From a checkpoint of a small transformer trained on Wikipedia: 8 heads of 32 (1 for keys and values).
MLP neurons of a small language model. Each row is named by its layer, matrix (gate and up: input weights; down: output weights) and neuron, and shows model dimensions 0-127. Each number is 500 + 40 x the weight over its row's rms, rounded and kept within 0 to 999. Numbers have three digits each. A neuron's up and down rows have the sign that makes its largest values positive.
Before each neuron's rows, "fires after" lists the tokens most often just before its 100 highest values on Wikipedia text that the model never trained on; "fires in" lists the words (lower case) most often at its 100 highest values on Wikipedia text that the model never trained on. A number after a token or word is its count.

fires after: "." 48, ".\n\n" 10
fires in: "he" 54, "since" 13, "until" 7, "healy" 5
L5.gate632:442507533505523433514478504501541444508461557449477483517474543459484421496539492530540558527502480523469498502460394574452434538506502476557475576508519563472519509483451474493537452556493452445517472523456548459510474522499551499484428575496521533475517521504490536509516482558563571474466526557496490446532476495510506475472489488524507582493572516506473550508536441467533495505538
L5.up632:494518511553425491501534464451427458489440551496539543496500449500574527558459539492474520510483545495496491463473487452473562557491483583521529550508532485488470555477495432539520530533480496548467545483468492463457554499523529501541521502509518528504457505496508537477438527432485507505419478474518520559494442551465477554444514559498512495472537533557437476521524451494516467495414
L5.down632:547582546434531497550502464507423440498534497544441460509523528477507499574565528511495582468520479580490508491581435573428441450478526494502498596516496534548479488503467517462565521525488488483445485564518530496453419495505513550487469478467499504453487567484410578556517438536465478549526581482417450509547560525460515453463495501575500557526509473469492534433465550478503556553432

fires after: "," 69, "." 11, " and" 8
fires in: "he" 82, "that" 5, "she" 5, "it" 4
L3.gate655:409522489420535493457443530498535583520473548506487537496473511477485459525520499419507488503486580476562542531510458496557474434560460549474520519514557475501425474499474506544507492484447501523543450559468490523506468467464501466470456499456503473481504460524507514480473538432498507539560419503504456515525501516450496524519468494449500468485430599520487497521457519579572513485514
L3.up655:552506523467566518519471551467458543478409581452517582514570449382487493495539492379500528550583529535548523498526430458470516493448458464488540488514548497541518501467538547612539509457490460457534437530522516500459479547495535453524490501504550508486455582559447526452490528516485543561502496534477461474488459483570532524542407514480545552427468522454489528547514495544539538488481
L3.down655:480524487520465473485524468541530549518517545484481487488450538500558471492468555506504484539467485439591439580440534562519464498553580518430452551528450548462510537474499439528492533448553483566475516445438532576529548436423481544464496440468489460514470502405559458573474461478520480479462507507447524562474512502462417556478554536466458504517505510521526550460530490476494445480489

fires after: " one" 24, " some" 12, " most" 10, "%" 6, "." 5
fires in: "of" 86, "among" 5
L7.gate491:545569498467557445513497498482534445428439556487490460560410498403488463557480576482442563507479545457523506469525465528531506497445479495497498527508534491492564502435569502413485498463436465446504530543496433516433500526495552458528463478467479429539477536534427454561548504517465488412551545562471572510567452504524505499421441525498486442520436461497484528505474519451478473518545
L7.up491:540541500443497494453514497501555534533493505514524501546453439442528467517531525505585544552505569483529472504530518558481507467547516507524476525514593621530450540444458550498503518402497538562441526478495512482559504561485494476555500466474480436479570479603509587493509531531417500517568498490566474495455453551479454549482469577503461470555467456481464562528462549530549521419485
L7.down491:498553489522475513508449460465502437502447488390410515486497446506490420492535549506449538511473520514549522474528453529487497428496529463521459503529475517508494533483571518497441480468435541472464527534502546474504490527465453475513553491454464535530512473525469508503558539576480502494567490571521513533514540524456451498536443498508505441492452546433476540512479518578474518542559

fires after: " " 85, " (" 13
fires in: "0" 97
L3.gate214:452539488556555502498466491513536453497487518569483472486441512475529539537529477477521558501374525515482529550539479457441480493490520586555484498593446501476539448413521521493561564490479391513465528434504502514572517531512448433523529556506575507443455456525484549500422484499512484466431467572463463420473450479514478548483566501545492478463466483470526474399461489489530494450561
L3.up214:534529511452480432532441399521481449516531587525520524501459519481544493507513486430531485501421439503401475504485514420466459461432502505527470512581446461502555495481460503450502542526584486495494541462495471531487470573525453484509563548544489449507503500486466484488469481499534486506483497531507435460492459493476490441507554495500548478481415517471532509478479491448538522500531
L3.down214:487527461532562473483475491478465496504502384477474493515441478422497534508519514457476538476511541398608436473544473510502513496542462438470473471596428557429482451463494457483538508512501486518486456481503467416560442506513422425462621474546521470430484471528486449465494467512447530481458518513479425437503490493501490452495583506472412578468526478529453614513552496416546522472505

fires after: " one" 39, " some" 12, " there" 7, " There" 6, "There" 5
fires in: "of" 75, "are" 9, "were" 7
L6.gate226:496436475484544508463482559510496548513515524500526509462514475403481417591527473487445445448475514509481463435379579473504470453424449536482483514569456449459550512548560480520552575436418544550517430568543525490466499558513469485509517479476456540449459483505486541538493504474457513488459474470530548423550491476429494508490527535475458497545427503538492579594502392465488500542518
L6.up226:591597498491502521525528509540465560532455472505469559489528401441504459545543451465486514458550531435495503440498482448557419443505559502492505440499554443483549535480465490524500484390457562537456465516541435466504516575516437531531524446487451479465512523516517540581486505524465542538456498531470463479462465432449538547447490542441511503479484523453443526506455449484506448529487
L6.down226:465460484387540516552407482461507541464530450445561508458502477432466482533582492535492477476447540497476464487462524534454486453426483487512534486564489524534489473529533523449524527547455490504532502575526466498437511500446479481517533452452472514455487524491489544563528512521518561558460535474522549491558536517441512485493495507503487490517524553519522485445530480554503428492494

fires after: " in" 18, "." 18, ".\n\n" 9, "In" 7, " on" 6, " In" 5
fires in: "in" 55, "december" 6, "february" 6, "march" 6, "november" 4
L7.gate280:508459537498467491504480540477585537450473509445576609506485515516540579480521487524529481535451446544522482484519496480504547451554477516493469553476493463508568510455424485492524494534478465499518465478485571546476487458467498473432458437449532462429499497548533482551533488554442469494473503489476458490476507570490480498530511483544373579512481467485478587416478492474487467515483
L7.up280:534433499473414459448510449477607518446490497537530542440514533518509559455500533472555438569430454530521475502504588446456423514435505467492473429567471526509531495519430468487572498522442495544463495501526484529381435444488484516545510474440525499459474527506525481537523481442448468442524466456500436517518514553498412476528508444481418513477468505505550529491546494494474474494467
L7.down280:524508529530508535412547434477562568464487486554535515507498468519509552420508416434594491540494520520485452564485571505478465551497516496519489490535498577496562485506513491426501510502477501499540472371564513524461432457485447475526522496448500448570462471466507447488548516536538563481508534476524484590526433534544522445546522488507445500496497483496503569449505460516475528505514

fires after: "," 33, "." 15, "==" 5, ";" 5, ".\n\n" 4
fires in: "while" 30, "although" 12, "if" 10, "see" 7, "and" 7
L3.gate466:477506510465478468438482554490533495443528438513524555539530494452546533506478534491525449544520554554483526562503514494475520458515516537504527552442443504573435436570503417562499483531494482523413553575552486552514522456531554455527522562477494473573483512532493468483528448531517442476490564476523492501555521576648453535475487517436512468456595453501536524469562575442492528471521
L3.up466:516450506421501478563488486519504543442522480435479498484570460463563491518433451473509471486501515483419592567544448466456497498482537549532484488494494505532523488578511495482525457489584502473455539498543500514478511525439509444513516523479435487536458539487544434468537481539586504484491528498470488472564494510547529450394510555478574543415486503507545536485440446485559481481480
L3.down466:450567469480544512541534467478543431464517532459510456446521457474559494468558531548547444457484525537510473504516526551510503435590526494516524406450445446500482502461514522545515510464424542499442500492460528515545518442530450497456503503463478508519490485445501471530484451540510523452446531505482522496552555572545471472521528475454546540481556447496468476471501510477468524458488

fires after: "0" 94, "+" 4
fires in: "2000" 38, "000" 29, "00000148" 4, "2002" 4
L3.gate569:412500596515396540472554429502517506480485446499496523478443506466583516527454493566485503524480492476430550449577467478447566489461504540487514452500507562554497564497532483472512582507524486555467500590479569497461516533468438489524499479536487517448443522479435476525463508488472519538437452484458550503467491476564476461516504506511506460482536492512453498485545564541493471449444
L3.up569:525503499548558483520499492447442455463459460529429537487516494505440512487457492554486525504470543470510538431527539479580479529487565543530523470493506528487399479486471518530561478475541459508482425448529476472522536459493496489457426528524519440523443446463506473469486504460564463551556494483466488525475456489590468528528460546533479530502524530487509498477525531501544541417525
L3.down569:526485534499534552502519493544454431456526501442515484448450556551612514501605467510502494505558536524498560534546550488563519495476570469508517496487529548432543518486533550459541496527491500481513550524529466444539474543481511467454575489479554331504540510471515512471524470532611474564477542516489402569547531528483506512578517441500493483538537554487474462510469428519435502551497

fires after: "." 69, "," 12, " that" 4
fires in: "it" 42, "they" 33, "there" 19, "this" 5
L3.gate256:464438549421530499443466534525429585449457534512460562504492521525529452508489544526503481431481453550542601571525438509475510493570477577490493495566495448565497464458461507507529500402464501478497542519522503460434504504524585450507470516466510527447502536525510498567510458536436561503493475533492503501430526520517501577534547491525482419511493511500434496448485503445506581489512
L3.up256:525476535519488578383495469540419483503470520464536485488479570500556450520460490552445513491572523530535590533433465495551523521497511441511486496488489517618484506499459545479529481422524521479511577440503542513476514474466508413529512465488486432458522512512450549564475460477524546515467467519483525544505508515506491438496444424452541448487527413536447449515488484401585514478508
L3.down256:416518579471521531519515525540553472572497544514475525530529482528503497524507557509525478554508422487517518500557433522473559541603477570472512454524449452516526505470487454563518513498499471500521492533453487507513593486510470437469484442537539438409460491454493463533496514466502552526559487541515492532552521521510524499476548448439443575435474515494491434436464518487474431523479

fires after: "." 88, "0" 7
fires in: "00" 12, "5" 10, "6" 8, "8" 8, "0" 8, "3" 7
L6.gate309:522514615544541511494518527524481499502477477486439488505478516476521450463473492553418433446468479442429502497460486473528511434546455455492526439525491477523519506487429506478485435501469499515458460519513499533487521506438489489430472461456555489453520444547429525486543500468427559514541567535458460492481546457602446473548523462587431488539513443511476470509462461402546580392505
L6.up309:554530466524528509456554462579486534528541492468471470485511471527511514519410489463557516443486420480489548458487431439498523523479502480500488515528553501537534517503484552506446541510554503528567577546436532438497467481518512443444560519502489533487489482535520524554510404469474529489429491504473430543458412434522407467451440503471567462543491586480483503538452443525517477455546
L6.down309:552516346413457472511506458558503478495479492530474490533581481586484527455544497502452536515497468558550503483558538541486496493494508508469514517466488466455545517485550507526534485504536494470473432421445450512523409482575591511613535420475464470461525483493496485501478520523499518438532505530497471519505483489453507554548455476492415562565493540480492536477525583440465522511402

fires after: ":" 29, "°" 14, "3" 9, "0" 6, "2" 6, "\\\n" 6
fires in: "00" 17, "30" 11, "0" 10, "32" 7, "33" 5
L4.gate601:481432518485440516539531476514532492506408409522480443425519508507494529548549434494459529524496478503496543496481453492536557519528558502522498520524457533505506484469475514517511520454469554501503492545550548509443545505449507430477493493507491433428503492549454463485497504513465461542499503488471539558462530529505431518459576476522525462499477474456477535422462535512517563513546
L4.up601:458432505481421519480460535494529476556451488492522539449545555519464472496542494457579465474511525452481545482529465510481577488431592523533464464551537400490528536530526486470485453529499555509476480500435499476519541425484452511472505540545527422453544494449478487530563418621455470489429483467474556429445472490461507455515523486489454463497513509530563519514493404447465519485582
L4.down601:493486480467526492590533428520500516483529555457527536522481462505550577555578526472418435459443475523494501467551516492453460585548483509486487439504500583429481505499479528489490383460438434541529459437480527498528513548546445513463467462490474512526421503529487562519474508508444491456593526454457466436515448561408495499502459582545449497506534502540393547587496512480478472547441

fires after: "." 35, "," 31
fires in: "however" 23, "though" 15, "although" 13, "because" 12, "while" 9, "but" 8
L3.gate216:430507479436533482460449460463492488565508516492463525441527466516498514526456495441475434521472520516472514521513479498510482537536528540510477497494438484545494539440492434451507536499542484493480538546474542452497460507457606533479433484494561432543522449558580530457507555558464506544508466545492524460470477496437461558585488539427557498523481486508437537443477459533489516523513
L3.up216:433544520457564504527526540474483461551549530509490527472526453446439425465522560477453462516457482529513505519505522505487528497534475564645457547495491488508465527504519479475458488577519479565504511538497515541552465562513488550429535459430507531473491493479533448456463531529478556504541538519495463518555560552555471522572495528485601536465521537521469555475459495523497477555522
L3.down216:487542428410511502527426472556542518547555488534513527440497451485472543534529498544590508482474532569499465514492526492539508541578503498446445474438468477610519518515504431500516504476511491465497497522587545557546475503531515480521407453618557477479478461499487458494518520542489505482548450519468555432528524481493456531520448473505600472489510513539478454486521481546509520510498

fires after: "." 23, " of" 13, " a" 12, " for" 6, " that" 4
fires in: "this" 40, "there" 10, "which" 9, "special" 4, "specific" 4
L4.gate651:517522523550480454490448511460440484524509415516499502553421477473528561528495603390541481505540528532487523562539546518407434506432530439593517536433482480546458497557414466503527498462528517453550531537505531496458593512517531482442468511548463506506525473444464494537468462476580578471572498532560488519493520456529468529532470479495480457465498496484447549540455477465560501504546
L4.up651:475556502467494482547495466515456480557522532465441521511495491549486452461564549406519477515486489527469630593499540499509534478533481538504483507422558480557511495471458479468517599443555445563469508494526475475527535472502545514475419510530466493527566506594500452533464497479498476467475453517545462560518535447502524494511486504497515455514551554479446487467574517523470476488444
L4.down651:479440502482441564454487507518435512540484531498481509459426404549444467488548594453508541494488529463535520471495486466502536550586438586446468517465569486534521501499522499530531514496539492439483516479516541518532511480522482481515478512568490419459535562513517500489483491447510487417470515483483514535512512495501511492502515484492502514506542522481429499445481504494475599484483

fires after: "," 28, "." 27, " where" 5
fires in: "he" 87, "healy" 6
L5.gate416:537492479598516486555460573599427490501421549444425519478440503501520480499490519432513553494489553480510490491503472488504517491468581450520499562533490493493515541459449510518497515473534527527495516520492492454380536563571488455495475401528483460441481493536491476542481525484500532480446484526459506553535562560537451506434555588429487468495531565448510416502443508519558532532535
L5.up416:542546533540497569540540514524536484543498505440482565468506492514492465500474521456471436443560557558469556555499477495492482506573478464546486572490444505452443567450522494520551550468547561482465545507577482481387576557489467509498506461525495579528464467513491483500578472449492472465564518498462472479480516549545464573474431533492512462548487587500486511461532402463497525559503
L5.down416:467543521509482547462502489520514496504546545506409478518467459528444523492513491519472550460478502509476412517457457484523541517475512526513558510481539564510496505561501513525556437575503459478430461547493525586515502458439556490528500514470480560465472513518483518461462427574508389554515465471510476458506460480437546534454533420470543591469433528526467550512487454501426522459482

fires after: "." 68, ".\n\n" 10, "Th" 4
fires in: "after" 23, "though" 9, "following" 8, "while" 8, "although" 7, "because" 7
L3.gate121:561473490505515506449522539484505548467483454541467442533449475478546514496466535489533519450488542474533389569552458489514450563470577446525458485435495508524438464467531510521500522445497480522521450553453502524474510488506541479519517480544509405492512512607459501500476483505560585546489516458421482487429543515561507503481466492525483541527516417465571500560436491472530518440522
L3.up121:543478487491477468414475499494487500481454416565530446504437506472507517571456463511534517462514494530481469498507477515418489505468504538583408430478507520592509450506502510465505455505549546501428455519504460576531477500541508508486507476547549425435515483526561534499520444532493472544512475514524488455424553427524452528475440539521530451456487492469553548524531473476478482545509
L3.down121:462482478506532494490483513518505509448474474499464492487507505523494466536513511537557492398477556468416474563501486528526448544496493486570455506507496512465556497463565460515514549509507448496504521532457472457468457538600514522481505536448460506533501480442474518528424523475522518513505494517531425516451505457515515441498496510525436515507518525481442557550561500513519495459466

fires after: "." 71, "," 20
fires in: "it" 76, "they" 16, "the" 7
L3.gate177:502553534546509482508462509575437471461533499575454524504542541597514483560537459509439461544529450525472502449529480458503507493496496540491470534450516486585500499448437466546512532430539454484480505537503478499556503506496481498480509483453448499566538573533486487452478491427501544491518498532534536509496474492494442477487545474531550532455503474485510496488505505430479458483491
L3.up177:481473439484460540533504461546488523496568530539532529526494566456476470474437472527481521421499535500538539451448537501488570529501469491535506476559427586428455501519515529510466538505491508484503476520467488445504474466445557408470511582519428488448500465525486417494522454481540532557498414463485554582490511530458477520449482536448525500508478577457498441534480503474463535520522
L3.down177:387560540468524536485488478541535486484501487498471503510574476500527413492475532535502513487485463530446561468506513470496508530458436453431521432487544533518472499462417488480492569414509475523509579510471500474500506607493483549537485559563536492500580487448540493527524520479516482484492537584486453551559508467501535511514566568445436520531527481510471526523548448438597527586476

fires after: "==" 29, " was" 12, " (" 9, "Early" 5, " and" 5, "Career" 4
fires in: "born" 20, "life" 12, "history" 9, "early" 9, "married" 7, "career" 5
L5.gate226:556472578446461475493494489544541487514537508457504503517457530469419502470466547496465490495439561483489570463493535472479520594554447453466596474490463494438440524516521508512594494545507542546463413506465519491482554509506542514487564459504515519481602507468496497520538475518546606457498498578458497486579607510475546496541431501517467450436498501503496479503469506522503535471462
L5.up226:540392523613544544522463537493472447536547479500474478540507506539507598510476525525488488565474543480521540485478544459442443543560526492466542470541517530439497543488529546472541525543489568576427502477485575537513587512501425546412465416481529488471546520522566481516501499488564524481463538509486564476495497453469480528426492520495530420436472562559439479423492506472510497574535
L5.down226:494525568510494525537482469519440483492468446460462487477532492531423502486509602479432523491529441485460507468548454405461474520511503489523563501528507472456528495478490500474524450522462567557463453575505582470479572492449501544528516436589475542390492518499442511548446415557549571492535514463522433558503552498464586533525485462527452492462503481515471501500448500516546433510419

fires after: "." 41, "," 18, "-K" 6, " and" 4
fires in: "they" 54, "it" 23, "kirmani" 6, "which" 4
L4.gate487:472546471485507452494534580477536442497548497561472537531521462494492405487556519536481454411485516506584498532457476559555546490501503475511455517461536582460508487470444418497581479438510472514517546427434600532537515527472537464438476425420537457454588576525457536497505493512509485512505529445516529475388513532515515476535475557485515500452491527452542471529494442561502499514490
L4.up487:474583572445463546494512513507548492485532543582447477451525461585535397486525577496498562463520497512515523591444417522508512542468544463466562470492521510529480471463435515529556509421517492529511473458524511537510423452511525438445493485553519422516515571504537437568470489478567549514514460490499492414531498469505486486524483545421542486544516479522480511443466442506563491435545
L4.down487:454470524545469512524501494561481538510560538468461478450528535455534509539501519581560515512470528568509478584484457514445536525507522415487566441554514421562539562519528486431478464558484495498477498505470477487498544480533438510535506486521498412480481491510460402537451470502570484497439457512492538446498488567470481451476539488462494501490447478517464495422517536438535478487539

fires after: "," 80, "." 6, "\"," 5
fires in: "which" 80, "as" 6, "however" 6, "although" 6
L3.gate672:479491506532464532469536533443519460492508418543484545553484527488521401562507554516439478562499579481491507446472464537475544526560569463525503520503519481534478463555539528519526531425496511498494418462470428445476566434474485441528465503456521554547516517504492471530520469454468502476500537442569476623454539443500554483535506377451567482492500489486462459535456494469525491504538
L3.up672:440452481459602472487537438536481541513488521505501481466534397500513512540471523499440489451470465519532561494466419470566488538519448491511509456469479477513451467529517515456529552446460531547511458472456482518450532441483517521508504529537543433504480511458528467533502494508470405541519466550458479458443479485483494504520555506484501511502498496504489421422546495582502506520539
L3.down672:492553507441479525519406450565444499497446543496489488509498431539445488473510477487442471494520505517573551508469494449467482464550540552479492447460428524462468473454514550515481602560515486415455539539469528549528492485494573493527471483460498486519487495458470447470466526472521488426434455562501510546467544537504489554464486553558435465525466509547451547516561506502512424507516

fires after: "0" 66, "6" 7, "P" 4
fires in: "000" 23, "on" 9, "1950s" 6, "1990s" 6, "1980s" 6
L3.gate353:427552473560472551521614451524546489510566456531554497468525474487463543483442520473452469462491446501486523562498476493536525448593505405442542544528462555515420504531529454438444556458456476533528520521526425516448474507491502468465486554450484481473487443470492486549501474535580525481521533470407498450501498497472486503496503615483551482538477518517518511574509478496490451444553
L3.up353:519468532436474483547494519525525514460466532523503542520468483489500543523483500502509516595458453490481431465499394475471503538492531472439531486491455559471431565492489444490545522495516473517481608519479516516495450550504518490563475502543514405516526446513439431503533450429569513450490426476556478547440523498546541481533472457521547557549489427462457475551504518403478576414567
L3.down353:555431493491537540473515500498468493501455432476505500518502455638494582499572496529553483544573484517521487469507539542493517566454453552532554532424528513492592545476539456516461551492489480461462522499478570461513447473476448490513525487527522462496524464457449437510561529475505493518474486506501561602446481470467486407535506449500552519539462485463535469578519491499479477492560

fires after: "1" 31, "0" 26, "9" 25, "2" 4
fires in: "2019" 17, "2000" 10, "1999" 9, "000" 6, "world" 6, "1996" 5
L3.gate124:516466497539449554562546535485617500504529518506528472474474541510473514495453522532520561536495486502496478562480506545539529434560469486573498445476499516556538516571468481565494502558539502612525480499544531490507512521414455553473517529523566462460530472526455442563498465432524542537495483540530468569487500441485478453528489619468467457576520468451475500501476494576566519555489
L3.up124:544536450494436517439505481426473488545573550507514471503549496513551492454497404499437536467457514498464493480537477465506538522552550497472458548518491529555472519521450506551457557446535487491490456506498534455483480541492486547571519477464529502455526482498506480559477439446502527594509499572494433497577558451467476483477479586538443450536491503519487582451463469534535530530500
L3.down124:529436484522498465478517499460470465593498451533504523510489488464544487502496467485521469486477423492511502551524524459513508537491511502442512500544493537411484463489507550420568510498454604430528460488488521501446506465539546544506569540535575467537468543452513484517510498453497528510507545470506535473487449364552486573563522495571473439494490548530599541568479508530523488483470

fires after: "0" 35, " " 27, " (" 13, "\\\n" 6, "9" 5
fires in: "0" 49, "2002" 11, "2006" 6, "2005" 4, "2004" 4
L4.gate275:580534510523519478510521475462529484450462409547486421461401477522508532426522502496571486513458496493471545490436554447544533457497452472539555466490510571535470563543513524458472569544439500518554487485478479535489501572554459490517459542490567495454478557603469510479422510527489492470478459517459502527514488498532549594540486495471475478434476443553457486462527455503536511499530
L4.up275:507515529528527432555479541507574420524470446476566415510484489443548530516525498482499456572511481463490502499523489506534443494495488538527452535474579466470479510489497448486475542431536496526555495470438468489515450507460476448535499508493527492536561484510492529520469509499479523442473560466490581521502546531538570503467457517477541571560457473573526454457531426481513473463546
L4.down275:461474458510442583501427517496494555467496405489533470517482455493489502451464563515495455462419556470552441540430491508552473498484496497515448523528495511473543499495577467535548525582522482520405468566544524566485530566554485511483540465513513513428427498522451540440459468494536559563470437532519431501429468503522515573467562430534463415451524526500475517507436526458524573485448

fires after: " " 57, "-" 7, " (" 6, "\\\n" 6, "°" 4
fires in: "0" 76
L3.gate89:499456523497576472520475476439505470505468475513532567451488392504520535481469483474496448530501512498529507512537492480519532504506524558592479543509514473371565517573519451498499533495512506490456514480507410517440518536470504432529563537502520504493504540535478486455474488455509462483526554491492495527460553456528534403530604447554520486515515459472566484520505485501571542444519
L3.up89:508463576509523406553480459404440439550505500492538527523466423478510490477517519480511478555479542493463501479521467454465522520503539569518525543476516476392576477501479444518533546509538459508511569511517445564477438551479492476570494494468513526535542567521490468433495469438511505491492552498463483480544469486491536367534525495558452480503486532471508505419525476468587468499542
L3.down89:526377533547521475456546471445491457396504387487522532464485484521490493463541515502485509473518563499580479521488593492546465489534512534573524458495465558485552532500509431480572528503456461592529473415511449473520463525515499498524509447576536512498526510482481497493537565495525545518553559475526445476488529528485499494468542489480363530420566523450509516467450456459598489487461

fires after: "1" 27, "9" 26, "7" 18, "6" 9, "0" 7, "8" 5
fires in: "1999" 20, "2019" 19, "1979" 7, "1989" 4, "1969" 4, "2009" 4
L4.gate123:536423540537507489541499526453438530516556524526434518556534498507550492514454511463546527543507492529530484472566474483504496475431475506540516513511458547529499522429477472445495493536492474528453473545504588438525507506439537473475534505491501402523541553472447459511525458453497407498484453507484466487510484446568617491480524493515443473492484501526503438555536400521471532434443
L4.up123:442576550456489453444492493403503474492493464508577515404507576449473566456432511488483471523472459513512431538475541494529518494541501509497581478477508514526529404438532445516509504542406507555480512467411481493453524443524493519538495462582566552496480482514589487473514534524519533512490461501535440472519530493553477523504479501484479528505493476488444554474478540528450551487504
L4.down123:491458482545511469516490514482571447497476481510520453549506481449464475500412475495480480538510443484551554512511548432441547445480465550501485532547491510542601425449439501476494446524484490532548524550567484468490518412513472503461523514473500523464429489474573469429473601562475504567539497536527466516446541453536438505507565558493474511501478511522469477548524557445491487436489

fires after: "," 34, " where" 16, " when" 6, " of" 4
fires in: "who" 45, "which" 18, "he" 16, "she" 12, "they" 4
L5.gate318:525605494509504457544505481511416428548478570512488479517443413519488507537482600518531477555509493512454530513424531578471517605504458438494522539542453498486497626458482509499430539497520486546548518434483520474542525557490516456490505534547557497510503455455521469490454568489490514481550583409458499537412522492492523493450561543503487537482457458551538487504505490550456505521448
L5.up318:476542509451464530456499488519492500487469492501528493493498484458527495445469519572538554598483502553575524579441485573524472563590518482539477456479540473577533505470448470488534488438511464493512505487512470480520484483547468472509451497399469506468507441504487441557467584481444552579534494539463424529415552471523537455421515466503527557516572526438456487521461444447551505536464
L5.down318:470448518424472504460449482508525473457512513513488496523498471536523573483508441460471522482538442497506554533480388505467494440514493514434530488506501465498526522455529441522536505553517425394427507465535500483437437458478431476519547481419564499521436481504459452511507498507574528529488488563442450480469545503420490560463474463512473481475464566586434453500499487491511446495452

fires after: "0" 42, " " 32, "+" 7, "–" 5, "°" 4, "1" 4
fires in: "0" 43, "000" 15, "00" 10
L7.gate534:451476463516542458498547463418530559453478493477539448464488409436487555502479487476519572516448493496506526492587421458455537400466547522508482523510482442527480551508618458507519540497498475517435444439466452467491476614533459574458542469485464453474500457509502511543454466456467509494488492569513520510490423480502484563501421512522544533430526535504538443578491540481537509520540
L7.up534:467448490504495460501506456504532363479475484514505561498481461481482478545510524528467440521516484553468431513532510474556514445512526465460519475566518522438411530514478475519496546500521471486546516507531492480490515414534497447502520497563499459446482514507453541484487534515577497442516459505537475468546533438400431542512547445487454514507513445486535534476523428539554472443446
L7.down534:546475512502484509520514552468456504492436513475476527492493485522503566519503573482491501498474493447557491506472486550581514486570489443498494506504511485509574534460534521449517523451472520464499527513486528539475551458505546447555455506525491440449505478563476508453492567464459506544506399589416479447445425492544533475464473489473440396524615485570486514467477416511576515488497

fires after: "1" 19, "2" 14, "6" 10, "7" 8, "8" 8, "4" 7
fires in: "december" 19, "january" 15, "july" 12, "may" 12, "august" 6
L3.gate663:577517544453388541526482543539497500523482489500560501507513479496498467489581491509495509493506608575466425505518427465487464513443490558462478548498481492440477502432438438550501481536426514525479464439500500468503501514495506510484451548495406534479507458556523510505523425551498506459510474438507504480522587488457488485468462522493478526536464543502553516438509479450468444537512
L3.up663:511562524471501524559590450474509526481472499427457531526531480503458458443512559569482565534577455482486535571520470504516424408513486456463501506493471549537563507417533477441505469502517531525433421513529474516435468543470588537420493471481532475537515544516454450523568550494633562554473470512493557456578548525456571505513494506431453445528514458492432454522482485466439534509499
L3.down663:517510532476545459527442450468504401486540524602453504485512504543577469583524485450513582399517538480488457522471423482504530539401456458528511550506448506478531474518475600519517493514514473534568555491525453525495520461486461498491515536521483511561527547557489486485526437484524516497545505527565464500516567488452516451457547469529541448550557528467519486455457492486435464580518

fires after: "." 45, ".\n\n" 6, "-" 6, " On" 4
fires in: "in" 32, "at" 15, "by" 13, "to" 7, "may" 5
L3.gate595:512466527503499496424520527482518523506449494492470486551504467446438499557484443467532535530489519509418541483444506552416494595559441528497490566539531479521523475482511447536514516490498518510497509439498593496483502564483443563511475410583462437518527493538494459549513500555484477396515447537476504424428511516562500486480446528546410602517502502467495475528482492479547505490517
L3.up595:521543472440489494523502538568544543488496429472525533478445458460446502584481477555529508503511506477490526434439494516501421517547444531473457485487532480531479494502458458483559541493510572578513513446465523523525483504504507570524471427593530424495559503471521475488572515531535489473395483549511519477488462482589516491521541501471419504522517456512550444468453502484547470469430
L3.down595:595550560556482499491526490474399604514474560529486479461526531476459514509499446525507548553510472511478413472448478540443476459578410548502504433526476513492536511456492492542480535465500454522493486509572556430596417463435512512535491364489446575484515450529493497543514477517453474477530482479447469454482447517550442500422450489463455530456505526539546541545532453481482524541520

fires after: "." 26, ".\n\n" 14, " (" 14, " \"" 4
fires in: "on" 42, "in" 8, "qualification" 5
L3.gate259:525476490500479516451476486513531534487544443414496529416469480461447547527465533509428554472516523544513476490535518538441541562490533497538530466477486556473525467474476493496497483517472487531528513508542585456416532577465488535422451508493524591487490530529497485545495496538567534496482491486488492547519461504511447469504487557504528459508498506507475506426466443550470409548494
L3.up259:537467494495478504517568520485565479477579489449505506457491539480485499471482542507494589543475513540497462451523465570475517538458538478497503389532479547455513542431474507545507531613526534518499516477508566529368497582529469514504442489525491559482547509535456506503453487486553508479391506512499496532457518444540516455511444570475454441477527536503510530423496480481508433505446
L3.down259:514435535504488538468475468452516561503490475525498501592507497488502486493474484451517596472549533497614438479588465488464489554506480527544503536470468505479453534564456496487458487552553575535466511475525527462436442421498501493497463454528417522504504485522507491517502489518500456518523451455480492560530515504513531448566491527480475503506446474541499540519480520518465448466557